config.yaml
num_hidden_layers: 10
hidden_size: 256
head_dim: 64
hidden_act: "squared_relu"
MLP neurons of a small language model. Each row is named by its layer, matrix (up: input weights) and neuron, and shows model dimensions 16-111. Each number is 128 + 32 x the weight over its row's rms, rounded and kept within 0 to 255. Numbers have three digits each.
A block is one neuron, or neurons of one layer that tend to fire together. Before each block is what it responds to, as a language model described it from the Wikipedia text at the highest values.

Responds to: Mid-word verb pieces. Inner word-piece tokens of split common words, strongest on "ro" in w-ro-te, also sp-ent, mov-ed, hig-he-st, sp-re-ad.
L6.up188:079091139133118170173152165169100113156179122101138149186139170189165179093092180099119117086154213064153135111103152150059119130163088149158165124093115145165080162121140120141159127158108172174121099131111165093147126158150106111151183109141138111114098160174185150121124175148125136130
L6.up371:140109122146142171103082165126172131140104153172137155209107100149203126124121150141079137115154109103138100101134164107059130094138086121157209117134151103163171135178177121121111138153129136127075133137135137153144143123156046099042127140118135124114123107120136146118083177091116141134

Responds to: Word-initial lone letters. Lone lowercase letters (mostly l, also h, b, d) starting a word split into pieces, often after the or a, e.g. l|ate, l|arge, h|and; weaker on -ious endings and commas in numbers.
L6.up68:087096153161125155047134110062151127127056139143129095144176147065160095146145155103136164078112134158127136153160127155054142172122134153234161041055098109139171176106164142185141065117175182173118112073108183174147068144119196136106109091143114111134093092159117090113142131095117174163
L6.up853:186163128145112210156161165060135063172136117108113149166121126142145130096126136178091109104135165195095161124128137170118159166078162113182125090136147078144108138101131116155131173172135135140176123156108151136099160111155189178137131161160108106092133086135186116118117140152120130137

Responds to: Copula after subject. Forms of "to be" (was, is, were, became) right after a sentence's subject, usually a person, in biographies: "He was", "Bailey was named".
L7.up234:175121128148143141108173084153082127139125082109142141102111139088108086123096111144112109092139150120156150151178128099171084116129087095101100153142095075041117128136126194163104117159114115151150104110132180152116195090149105153095134102105117073097135140114136143069131116147096140198
L7.up568:181061197162129138164165090185143039130166100128104158065091141118102109141137091085129094146161210148106171084139083142077155147083098118087116130155168126098101110188138152098181117100100189102114156161145125103121147135100105149135139095110181150110080123163115151154064125110163090144
L7.up766:150128154174068098144143115155096106147137158087131130122214148148051102141186143174165108111079140141138172186189192151139122076089151114129123141097150101158144155159097099167115159133134114128198107123167127116106198143131140091143074095114113138162130153110199155094180103119139105107
L7.up921:077096151136128114137135072106126108100116144047102094177117106106127123162153195147093114130091115186130182085129114091130109159132100109117187077168179125172086097132133146108173178136114118180146166125112089130183168094110160163113168107203128133126115098161149092132159081101151091098

Responds to: Second piece after initial M. Word-internal second token right after a word-initial M or m, as in M-er-it, m-er-chant, M-oh-amed, m-ad-e; rarely after T or V.
L7.up505:047080043140114137204110165147093133168174110112115161113101117086173076185130091084142165162090138112127159114170110184113129102168071113154072173125136176101169177162141159090129150094150105096168141167126140132137140164163142062119146145127084140091155155173121099146129134160099159108
L7.up645:107157172132192173181194143171118153168093114086147063143096116086175089158134157126155170122159105139142149150151090124095113056104131169131093091160079087111155152142146156137129090148152168154126145102140153131131155122126096119081092091121137183138162117191141141098107066142097124057
L7.up708:116176108174160124140161186175106174163232156168135151081138130098157165103159115165116140189157191155112090126205148104122154085138048141172126101150139116122157124145128192171145141167137134169141023131107096145164098100159158104100115129182134141137154114105150099140097122120097117092
L7.up1014:121173193110152126153110130160108144160141125155097049064128154136114113114100116126133096079127102106123106178169031125147130111118113165138116163140134148154118100145170047124130126161209073165140151172114159121125182204185144110125081113141128100143085159155126100116104100126076127040

Responds to: Mid-word fragments, especially "em". Short pieces inside a split word that the next token completes, strongest on "em" in att-em-pt(ed/s), also ad-m-itted and prep-ar-ed.
L7.up464:097148147134107146153093144164145098106173110079164128132135101061101139134101088143121153138143121135195120123073107092164137092093162091183067114099125176197117072114086121102162118132155152107147176077089166172095128086140132063159089110115103139167142128071147126137157181132140137055
L7.up615:134082138094189171113059083131181105088159147130103124169106118114144117145109185129134098116090195176153124125172111185124141137173146099160167126142134102127160159157171113150150110148138162132118112139103181158130140146039110086149118103141089155120139116137048092137093167126174147121
L7.up791:120120120165149108129103116114160092123123129089128127143103080137100128116120108160127188133099108147133130181111113168160148155076100130162160149159048146183076124138097106139152125159113076178097126194169103160096204164107134083127141115120094140149157122104115123168052151145120135148
L7.up913:143087140108103173090118168136142142137131060090106121087068113125140132169171104144085070163128089117151138175182154098114077088128098168160147139114175110125130137121154107123116121153148166086094061194116148132149108129107132091075086109096135162125157117069097144080091162151120116071

Responds to: Passive-voice auxiliary "was". Auxiliary "was" (sometimes were, has, is) right after a subject in Wikipedia narrative, often starting a passive: was announced, was re-signed, was dissolved.
L5.up35:144163207117149164153137106117092117130123111162161131137127111154117084147104129122115128077132118140104134091116091111137116130128095118089110095101142179132082098145150105137135112111120108067072161124122161088148160170099129119114140138164096159134075105125110104112162201156167144060
L5.up81:070103135173064138140138135126100119167144140109119066102145104133211195187094185133107122087075134125132121194117131134150153072115088159143167118134111161111106139081132174107150145109132155095141118125148160108127127152177112141104087128130106181158167115115144183130053096123156159105
L5.up86:147171146146109154168160167113151142113184147131136127130171125110150099191088153145139159163095128145106131179139191170066102123152125107052141081124114149111121114148131107111151175099131214109107130141115088099148114120148160113152133106117101117154130080066104127115120151096159140120
L5.up384:144094140128164107147148123105206080086137124111132175107169112146138089149168083129174132150157134129098165087181104170159154181138158113142170117099091115132173104123174118156182083117084149135094117054134141105153132157088151130134181070207121145169103118114155159106204056137116134125
L5.up628:114130171102116101153150150196145161153149152090151161178102117144126136111116121090147047122128107156125177132106085168115134101121140143127193162157120160083095112142100163143129169121140127077139135186135128064157134128095094147180185133196174092171134189152115204091154106137139098111
L5.up680:086121134107121120094127153135148092172119098082115176052126082078133147174097196137094127169084165118161104131153152110125254147111137085121109126098140146139129133155115108117153123114126165132141175121155148072142147075158143125127166169119208132155152180143146150103075143124186097102
L5.up682:129137135108170134143114116077108094135072145141145161153108114166195137085122135156132120150134173125080150128131074155127085150163137157155108103128127162127182132100120080119176126077137144090092155186068127114114145108126082086183149176077103142073136133123129133111190165110095165138
L5.up980:107102140132157184120103154160149110083090102076126112138167139086168168113111145130149088108167131156111188116177151091194136115109119103119115175096178138130160100140181184109174194179157111131143122129142171173117215127126159100171123109190099148125091128138143168120107099092103119155

Responds to: Determiners before noun phrases. Determiners and possessives opening a noun phrase, mostly "the", also his, their, 's, often before superlatives or first, same, own.
L7.up122:129109093140178108137094158151093145108109068109185070097148123106095133156190173156085150118159149050164142118157134130180130160121098156120155088108115170109150107101139075102122098140170167171061127093160143143161207139161122080165162153199068127148086108154112198133164143148123202086
L7.up335:125136094086104037117180164057133126094162118122139092145135126068101117140169135131103113165142170149115119096137127204149168089180116143138104107122103194130097130207102067154204102119108088107128105154110182163107079147122151112142102176155073119145167099053094161087091129135098168155
L7.up379:154089167142113151144136164202099133061106164090156144155172184180136168112101101120072115098089132143187129099117075129112072155078057085125162159084104116125100152157142046174107057121118073101104071112099145179097096157161148118093081099087100089098098137142113111139126125150151170151
L7.up476:103154107104143200151087193085078128111171094146170104141138103071089074110111114171115112128135104120105166138092162192102078105158156152124133154128080169119139111127141140139137131154126154148112131091080147143153084147074141151143121103133098157135098108071104166105140089192112199128

Responds to: Possessive determiners before nouns. Possessive determiners such as his, her, their, its and 's right before the possessed noun, mostly in biographies after verbs like began, completed, made (her career, his degree, his debut); sometimes the or not.
L5.up164:079139150075113177163116161105072109141180151093200150150183131134082134133122141122115105092204128087134145042115089070160137120143128163122130135153118108103153107161139105127123152138180146104124145112075102136181104094125103093101075138205174120108187118087086134116091136094086110099
L5.up293:133105118119159147130165145098124133116122122140099096140152146150136158088108169183152141175106104097172121087078081119116130136126131176114112103056103130143151155185121054160112086149165085150127143116062120186120140102137069085135061095184129078177085168136166116096203148096122113107
L5.up323:151134111099100157092130148103092145076131111124138145097115113158131090132126108119111146115088166074118133074123101102117132128181121094123114033140125118105141176160160064139124043104134174182131163141081106110138131138086131215112189098084119223162072095125135185120125134112130084152
L5.up486:154127097038124184125169176127101111144157091133151127155195152190147104129117153177112056151153134126178174160116129128152105107163183081126165107135104125161173186071142110157060131118142107146110171078156151115125090139158141123123080125108108122120088118149074129150059150099093056085
L5.up516:166175122102156095200190171119147135119062134152125149048133084059155151109206147115134135133077054095107136144123127106138162192083093125127150139097110170097162133057133161115159169162217077172151139140108118097127169114105107077123143155132152121121104132184087093065117165097139118104
L5.up573:070174147145104109076125133138171148087112128063107078106157126143128103163164144190109133133112147118104123102129155164131166117103211149117161172097126182136068117073173116162096197141128195114186090133138091181129070099091115113102115119146133139120101140118119099168148148151122154118
L5.up698:101082100121111131151194141128131088180144116189149100198079129119144094144104182166154138157122140150119117123152112141074148102093112129096125124121109123138179202090068130151044147098149110125155128104112120067069134131147116091152059119124110116170124169161110169200127121104064164179
L5.up1022:128069174100145131132144120161128068094103112113148072141180122130140158112091144130123093095143107159140148109057103067110074197154115138089121141162102107089120170132111099120126133141096098154091128139087122150142181102194070178202101150108129068109085125169139140080109139122133181148

Responds to: Quantifier after divided into. Number words, articles and determiners opening a noun phrase after a preposition or verb, especially "into two/three" after divided, split or organised. Also mid-word pieces such as "ire" in entirely and "ri" in Sri.
L6.up435:160112155160120114084166154157116110146151126158111113112128194088179142162131134132087167126181195130184178101130109156093098080127120096170007106132163147146113175144133203117108173108104111147051146123149127117136116118128129096157180090157154112121151095127191114151153141130042086145
L6.up747:170141104133073188142151121185106126147152154134110116161153145144172114105106153173140177102050085072144155136103065137114103080138076132164121086145138188088114151155120108134108155129128131106137144163058182153190109119128102137146079107088106139101123152139158131170141098123052119222

Responds to: Closing heading markup. Closing == or === after a wiki section title (e.g. ==Reception==, == History ==), plus final | of table separator rows and hyphens in compounds like gap-toothed.
L6.up554:117155182168099172159126117106152130157099119121143104188128120117092131158142042166181123165154127155102119102096135094135103091122130169100079164096142077144104171100162148142097157108094119091123117131179132165141130097157115099187173117139142063109116129127149166191109080182072172116
L6.up988:157129134150148145085111130133119180182157179098123177121171126120106124151085090166102177135124173103156111107107109192103192118144122193112088171104113120151111182111124127125145163170187048100128149091184115150111076116126084126171166073095147110081107070096149180220104147134165076057

Responds to: Second piece after a split initial. Fires on the second word piece right after a lone word-initial letter, mostly D or R, e.g. D-om-estic, D-ist-ance, R-om-ance; also "dem" in demolition or demand, and sometimes "if".
L5.up40:092118152122089134105115146175137126132140173158110122061118147109095100182139095150092089109163131136127118159133131152067169142137169098109138152133118139108089111089171128108064126090087155135071145089177148131132085146157132142107169139128180160157046186105079144152118111156062146154
L5.up66:196155176119126129177173103111117099182138103086090127136127166132162109129153150128130208040128152145099055171116065144164109179078151148099123091133113084144143089128121183119133121121085077117106168152193124114145122148130109047148137117184142201143074047134122157118104172191092138129
L5.up263:136126145149153112130130121136114146123138183088155136118092152119106127134127129113109073132103171102134137174130124079097144138106113144140138136128186124072140163115227123145122123113153127082131150102108118158140176114126187144087117172158118136168143079085106137175075083139146132144
L5.up425:171111152138135173068130142158124085109081159137149141131104139159130045137113173124134119107073095145121085091114147075136144134153141093122198135125137158117091155104106123116115130171106117113051114056090162119139142107127051059119133119096110111102064102132180170139130164112145095169
L5.up669:162113100073152190134111147139087134188135193140118177142133135048110107132121141059072191094193137135084124081111122127191115117087086147112164131047129122124106121121156099121145166147181173110101150145055128179091140121050103131149112150068156158105137157179095098095097065137172124138
L5.up731:074079129155129111141125143097090195177175128155124156153126157173140124108143168146127152191092143121098162157097132100144158111127141141114102104090107190156115096142126112134098098125116139157083095129082137116125131086046106064117096128088072110139069155103150080152121141220105153142
L5.up736:100154182080136125136164094136150121157051086155110129127087131109139080129178126064122139121165117109132210128063109072052085127085106131086112151082093113122143092152137121069157032078078088085094169049163166051144144137114074148135152091103143130162139136140086086115112126152095083174
L5.up830:095131110137189148108095151091116159183105136115184162149074186134151120184144021103117151143142153130160094154091085122128076138082094137088167082130123146172052129115140168124089109114054117117125123126114134148139170076117081114109097140089073191127117093134158191124095153105108130107

Responds to: Clause-opening subject pronouns. Subject pronouns starting a new clause in biographies, mostly he/He after "where", a comma or period ("where he became"); also "had" after "who", and he- word pieces.
L5.up124:196104133095180188130138141175162149058168084141141138128108146150114133129148114140132099105174166151121176120136096098098101085122124148096132207125110142143137138108145045150094117126135099173110118102084106175094111076049100082082083053125093130073137126134156175063119100145163195100
L5.up136:132111142049166135124155129144121091121076103135151127116125105151119105167161158161165081098106139136120115087098117118184088052136161171112127124153113135165085117146104130089157147160112167118100058161140101185162229127111079116139157090143090113135116113186165139138095111060155080190
L5.up350:113131167151098148108106146123110187180056120105118148105146156117162157170106154121105160083177103143139091047197133101187113133071130121121096164098199154122115218150150125103173172114084111152133111090149108132094175116125179167146156087130092141101156110158183131146151153160145159121
L5.up505:165062247117163132133139102148140117166101123119109165115196133044121119177133165096117176071110162120131169146188090116135120142120172139134161101183127131194125141130130110123159128152111126088100083110161116168138175123148133128150110124141144086153170072150137099143124136199105149126
L5.up549:152040169153143100128128097129166102152143098099158139110128121112116112145163114071167156126147192086149134133142090086116094169113167166084151138143143157121073134103132137200107116134144215201100085122170086076106113046165118152175085100196152088178133090123111135142118105113171067166
L5.up591:121118135150147176139160110095119165151138094167079139117123160167141132078113097114154144152144126141132069113116104134122151112188129176098108106085133165156155208099155127108181123134162051135106191069185123159166091148104124144155135136162037085157129118079152113121071155163123171108
L5.up632:144059130104131191128128140147136112149150103142153154129149117093115187118155150122165151145134133153089190164125117081150111156130139136123166155205131150121061121062071131092091146115172080105150137130060092119094208133171118144176152147175139133088139099149137085203099140108180121094
L5.up695:198038150141124182126120130155113102148128149132113086127152139116120108174139061120127141142118141171110207163161118144186112125083134124119149078187102143119120171183118112143181170116103184164129087091150143156242145096121153109095120137153077143094063100167121121146120138128094170198

Responds to: Verb-phrase lead-in tokens. Function words or word endings right before an upcoming main verb, mostly infinitival "to" after decides, unable, allowed; also already, eventually, has.
L7.up224:118131167110109142066135133116134120132165094157150139131143082137080085159147149125166132137103137143115107143164152107184095112081186121143122172145114175115139125130126120131068191147166160109155071178141147103156130132161143185114142140173126199151145110131161203133123126084102084127
L7.up239:125089126116164075107150138110143136102138103132141195154130096130142083065136170113132073157142190159086129087101137140139087111024148107077139107084120151068127128180128097136122164095112168067147115162106090183210174146145093131100100106119119122146105102182140173148094114119146093159
L7.up943:094168123086080130113158137157094088100091153206100132182157107187156147196150133159148119137164153181124157109120109147123144102072159119129101107120104155134145161146164105132190152153150167098128084170130154158148170112071129193111044085134081161145121102162196132113140142126144167112
L7.up962:149133133138162127106103125133076180119133173142146112102190139145176133143090148145154155120143154089098167198116161107144086126092134107106109136123106116128151111139130096090154147121102183104110093185115143146118195133065111160088150113127142144146124148164194197126156072125123093183

Responds to: Mid-word "al" fragment. Word-internal pieces, mostly "al" in Invalid, qualified, Real, Medal, Global, plus em, om, cr in tables and sports lists.
L6.up393:093171149128188153177118136159149130117127152094143097104115089152153145147134125187151085150105113114141197152090128109109161085127136125113206093122168154134109163128139030129121123115099088124121171140130119147104159113104109114126090134136087170130083160124118085086095101143198143112
L6.up566:163112170160120185157141171112104112129190113179154156150146113113011154200116140113144130090147182122159166161157216143067128111212144200090138136150150115109084109141140079109102121134123152074131100158106139084139122114070130148092124123084068176146112159116066122091120074140121126097

Responds to: Word-start "to" after verbs. The token "to" right after a verb or participle, as preposition, infinitive marker, or first piece of together, toward, total, tomorrow.
L7.up148:129115173164132159078177158102048180148093146125129142067169166125118107171133089126078139122191131116083138124090149111157164129115113137127107161073097046085061167155127183131096131058105190105146122128101124128129093127149108095121106166176161123142113127145140154111131124128048137147
L7.up462:077154128181164105184149155107153060173132077156128179099149167131179109100130184088121165133134068143142146162106144124134170161175058144149129071145156117121147114101107155109158119169161223136151159161135137146130138147119085214203138112073084074212159106100170127184129114125120139132
L7.up587:156132114116136152168194177159125111169055114195126125171160120164121090156108137154135124135170123128089132124088115163175093181155167066109104140130116124087130154134191170103149214139150149103132182184136173129141216101125143148089118144191154175062103065117138139131085106101122166104
L7.up719:085201221143155126227155153131149162140149124130178146068168057126167081125047119158141206161089120144104169098121116087138154145087067161133136146174168100116102183133150127085156140103111127152134174132153118157185110224186120169132189135117114082128160083106134179118080140120077115141

Responds to: Slot before main verb. Auxiliaries, adverbs and "to" placed right before an expected verb or participle, as in "can be" in passives, "designed to", "was officially", "has been".
L5.up69:096111124140123117131113184136155120096117118145105140147088130145184053181169079137135188146146100136151104121138117101184148127148108161183137130099103165110086116058119099131167149168139138118049074159144097154159129121117096171116119140091126131161037176130213119113105146122111085127
L5.up100:136058138186124156134103168146126117148104067072087166123150163140137149099132165096139146146174158122153144152113133165178152203089138085158098176148150177082132119130143185130171134083126133157091119140088119094078149153146191119125143096163118156164106127076137159093132219170101096129
L5.up321:124110139141197126119101171164106080122134128090132154133084129122118071107142118169132151243152125130133127130131151130088135091118118111116115137127126156098069157090075091129136228120068150088086115089146155113134161065076112051096128078185176061131123144166143133082069107070134103097
L5.up336:087150111100146100183152119098102139147083136128163211173125099196098124154149162072172162123138166143076117110095081147147142171165084104104146089138145155080083145133098150075197104125149107125140101106136210163125139192124115122171143150106114110101139073095124128120114127107138119130
L5.up510:184119187162162103098159204129066082136145106147118109127177060132100120157147140128123186090133104155099167170144131104104215120128150154157156128100164164111092093096125102134159161122049123073045118107135088156147118133084081112095189116171123117157059166186155118116129135174134137138
L5.up789:142201138140153100135137181125090071064149124120117184103146138093120129164149148102103145196138177149121156136161128131080106105148111142142122131148102164144082126188177132128133084066129128152172060198113066184168109143163147089168118086171134095181094111108105112118105115155092132162
L5.up793:096120097070130153157067157170083163115141141072138138122111114056198093153083158141139117165078114129154103138142115120093138114170211105144138109146105053121115104114106100150142155136089119127053181162127106095116108107103111141133108109172102119128152158098136130122089169134099074106
L5.up1014:105100122104122186149128145154123076179102131079140114085154073133106071146154116161100142094081160138091131171172148095115112138127140170130155172138071110121106139089148147072148181166117117079151100134099170147153129080101144139180163127141108101130095145140142127148082088114109064169

Responds to: Line breaks before lists. Line breaks ending short heading or caption lines just before a bulleted list or table starts, such as "Career highlights", "MLB statistics", "List of certifications"; also table pipes and hyphens.
L5.up41:123139147154196153119138147123146084107131125162137155162170114179135157133101162199163091132143109172088197153109151151156107164144128110166161145125157147147090148125084089102164159099106126123159135119127105074091167100112098178150153159161148124093147092133217193125147148138096097134
L5.up45:148095097122165215122127116122136122108099140157090142118113068116083121101127115124125133212123130128106089116101095092146114070087111121138144113173142118152081122144141128201134110151153132150167105144182133091119120095171133079102079112086102184065077091110181136177108151100171128103
L5.up186:108115094143102140114114055172078149142107175094158150061125117165147134168139133176137168105109156162099146132081150140173098116175122067161092158147169179145117165125094097111183182142190164118124182119123099096064159109118115130173090078136132151111109076154133166192114200083101098131
L5.up419:161102113164133159112128128119140141103139083113124137108129031151102178125150120093087121131130104137094180140124169062101122117129134152128075124090152109203121155103139131150149112162117123129161136123145133087085170105106127110115066161054095086085130120190188147140120147164107135135
L5.up433:112137127159206107166073105128132131112151157102169135108093142156150169128113130133170157151144122043090131155136149146097118155255137151109057119205140135163135121050143143097203153072165092148131155106149057166080140055124116130138111102154134053093091125098151119150151157113101103135
L5.up779:139110151147164138140154235097119139160149187138104161143124119111123082099099158145114149122100126150061126135130111131193145094096058200135173051093177136120168110107126120146138122191118098139131112131118127134178141085132149082140145147115144157081093121092116134054143163184129133090
L5.up880:117123114079177186122135125162116122099199104109147097144178166185144124086094186123093151145122111150135228129125063173174139130160137138167104093063181118168075077137114103091228134116169120136132165189121105151065131118151102127164123234139102154121130081150142177117098135113101157072
L5.up989:138097106107142143139100130188131153124108133161108085084133211117169099085088141133179155180167115177127162133154140136067069143123104103120160135165133110092125100126138125132086092064116158090120115123122106162089111165143216142114105075129123161133112138094168171122152150124108120142

Responds to: Mid-word fragment openers. Short opening or inner fragments of words split into pieces, such as n in necessary, dist in disturbing, l in Idlib, resp in responsible.
L7.up26:114125159159184165155084096131094146110088138076120169187154113093088087121172102113096108128108111126104119111102129156094179125177152134117098157178109183169130109123090140071152107118123059108146093099098184141148084151104078112139157126170061106149129069133117143101128091138097136144
L7.up400:120156135176207166092116158115100121113117117126138143140108145097154147119151155092152115108159143089120150161051120077099134127121133156116177087074154160162123110081139107074148120071174115132122132208183103122125187104119144141094142061150167171115136105091082095125140077206126145143
L7.up872:126156111154124091073126119178092099133146152111141157116123088106149118091136155141136111100124160146142166138173157122203107095118134107175146130186094130131122110122165108103163148132143105125126107109101126151123145052129130136182107181191085069072076154117148094143152129146116151116
L7.up911:097168142107133193052103124128098115131135191140104082154121133144133084123098108145125097071150127134169171111109124140094134055135106106120130145114130139130143117130099169122144116145138108159167157169121097112129168078155108115209082144149071130079147078072170193097146094201134107099

Responds to: Second piece after t/m. Second word-piece of a word split after an initial t or m, e.g. t|empo, t|en(ure), m|en, m|ore, t|rial, m|emorial; also stray punctuation.
L6.up181:087199173146165094140170155130131171093130101179154139099104080145201147138144092085086181082129100146140151150114090112144139169143121112108110185133159127172106171161111138124151112101154095141089128150103145127151109176118102133145150076158172098114098088085116087114159086146136078116
L6.up461:152028159115164147177175142122119145180130061136143155129124100140128144129097117127102128088085111158169131163143156086056127140120090122146110111135145083137100125138201155115118104117161098104131080140167127066194118232131094139087124135126110157163110094129176120106182095122169128073

Responds to: Line breaks before structure. Line-break tokens ending a sentence or heading, strongest after a colon that introduces a list or table ("include:", "as follows:"), and also before new headings or paragraphs.
L7.up79:131159126170186096069143118139136126110154187165107082085082107113082158159115122188182086105123066149118127166106137154124160057128134134119110085090133156140135131138134072131182164138189138169142063169165132158167115215156157129140098118115106105092089122123136155075156103134132157161
L7.up116:095099166140175125114083113162118099157155107168111103150141116162103103149127084163127155115139091089132206131082088159120135108132144177130072123084077144132120148163127144093137097100143060133130094131137101165068200144111099151163113112149117091091094105089094143134160131157133156192
L7.up347:104195110132159120100125165132095108160113186129106153106107146141169177169159085150172120127141057115150185069111137154142121091215135151090064135125137091094137135137155125087223130157159128118207139147143120127103122122093067156174086100122135077149120075140139149129087095112095101103
L7.up785:126110150200196101107148117168127102165103134127123110079059187144113154161130089163109100120142098219138090157132068118152135105171141126086104101119039106112167118095129103114158131124168128193130086129212149161091150160096098091102123058179155118130135120150111150183157104163148099165

Responds to: Mid-word fragment tokens. Short fragment tokens that begin or sit inside a longer word, often in infobox fields, such as cond-em-ned, Con-fl-icts, App-s, CE-T.
L5.up144:152121180172149123095116182096101160111135118148161137121099119124143140131089187113115126114097087171182116080126114115100108199135090139173085099147166169169185173100150174141145122130128111108075161085110114138136138090102031080104121159149093150142084069106167105081101169160127147119
L5.up286:166105061134151162161144175175123178120117152137151100109125080125127132155146092127145119172111120134099179165096146141152182197140139201097111080181122104118121174179168119069102110116038196098109143084152165174109240102146069118133099110159187172131127168102179124114125132139152168106
L5.up410:140100102158092076150129184125160160112154140155141109122135144144120122138064118112137100147117126157086121150173122098051212069114093137103143133104148098106109145118188074150151157083092167094088172094151117141111162090133137107183111129196158171154117080131126143138112125049134100112
L5.up662:164053152104115126079103140134164186083074154132086114139139037072133138166125113097133127070165148119113133140131148126159100152147135108089132168160150178081130092112129165119131192199105160133180144138164126127109119063100184062126157137171091155128146095148130111157033131138154124132
L5.up721:220110115106107109136130122109076201140145136126132184126118138101127172130141116132135104151192143136079139148073078113185170109062144126118126154157147114165139182167128150125092122169188178116135161180104152149173155090068075116102103138146139183090150091144130158187185131157152055158
L5.up729:203123066205116097162155120176118149110091099139155127082130114127150128131081151185136154110192098173105117114156149170156179082172042150106148152175119168094164204174142121107110143103141126147130106165092156148112127079123096143192090198122086154148130171124115123126169150097149147155
L5.up750:120100147142137139178091211096153165107177156144120058156084138130139063152124133175125102123128133171105205195066146120088157092062088140168148103111070162117084082092085126137113142144129153115084175139148074150149122104084125095123168122132081147127104111112161146086092155095151145114
L5.up767:160148148147101126106131128113131085118164173130140144129163132100158137113144153136159146175092114110134106179140133140143123137166107120128192156118147193123123092155131146171147145130160126111123129028132148144154172151150139134174156134118117172138111120077151134116117140128090077075

Responds to: Adverb or auxiliary before verb. Adverb endings and auxiliaries standing just before a main verb or participle, e.g. ne-ver married, complet-ely repealed, was also, can be.
L6.up327:131080177148114187100148138164106089152095092151090171117142118105052113144156075132139113138098109155120180106174113098209054145095177144169117101148126145119182122154076118053164160116168147087083141148106105113137156121082116094183151134198120067108134137156192179095115084105097134154
L6.up1007:086108074154201131145179126113107163115122098143144118119165126138135075115150177153129096109133143166179125115131091105134169082171111130160133157171120126165081103127107170125162154130163130129136111194113149140089141166124115110115174133184097110115155124155170115142130161107080111140

Responds to: Predicate-opening function words. The first word after a subject or verb that starts the predicate, mostly "a" after received/earned (received a degree) and copular is/was.
L6.up394:185150117126138138131134093135177093129140103111130120105139187117134132115121049158147171144105166047088097164120093126150173137181156099133165088124144140086142139109073142179132137133173107091153177118110140135182071121117088142108050080098130099151156173171136120158141137149086156151
L6.up986:166147170151111115115153143160096093132138169099137200104117153146131153138135132089104117119084124169124215108111164129121126131084094126103115097181120068115117098136100104130115205122101108107126096100100094130169127109121123151100081090185126166143122119104128088142210115158082150125

Responds to: Word piece after M. The word-piece that comes right after a split-off initial M or m, such as M-ed-al, M-en, M-ar-ch, m-ater-nal, m-ight.
L5.up142:107072119169151148176103126150106099105159089150122098081135125163147106087134147152177113127182122106077161159181095079129108117188139157118072092146111136099125133180140145086151138097152142116066139137175114130160111101114185110151161108172084074125138163160071132143134133139125153078
L5.up251:116165157195096175168094135210148117194132127121133147179109079089103122111135183125148170144121110139182138185110056127107121101153147188203112150123132110139088117167202208116159108081099116134097127116161139071103129162159125126156134145137107119145118110145192132118168096113130150098
L5.up255:082164142181155110154119165170166146153123103084122118141107113115133103150141154152119140107062136143170104126107127102096163168104124132162106147133119110148139088125138101128156131116037159137125112221113105123118114119116193155141056109179141152158131105092137143120174153202117090114
L5.up344:143050120108118143169135199147162148093100095134114156160154133124162111095163099074166185087123128128136116122148048161163130140096182163154122162118145140142129113160210126177141125112143088145100133140088210088099146147100183050132081168164124142146133174177196111122124100111095154107
L5.up536:106109181156161138163184137139111171140120131092121062121088155108168176168171127167097148057156108180116100118133142109117145113140174181132104155160187153083177083123111119112106107119131114109139104149160111071176125106169163062112054085189142118162150113150100107123088074154136142108
L5.up582:063135117166142121178160130136131233204125118115091133142110072141130146168066143148141111123121117128157083128124130146127200161139111153155127151181132158091150158090165205129146156131162124156125134142132074144148176100127122137114050107171085137137169158072095107089108117135155147107
L5.up593:067090130156109125105136109198110157147111142168110161116126085166119105137153168106181085107119103143158152102131136113132131116126143148147072162143172131109120123180136127145112130106089139144169079108118138085151051109200186056135115084149139078160207059118117127160135118099123164109
L5.up956:146086143150146134205123121144095101146135116129141093150147103121134121149118087118133191148173169123083145196128162117097114149139113147128081152141206147138133082071120143188113156113167083143165099153113121120154111126137119153150120087191081200105185140138157071129137139115040148161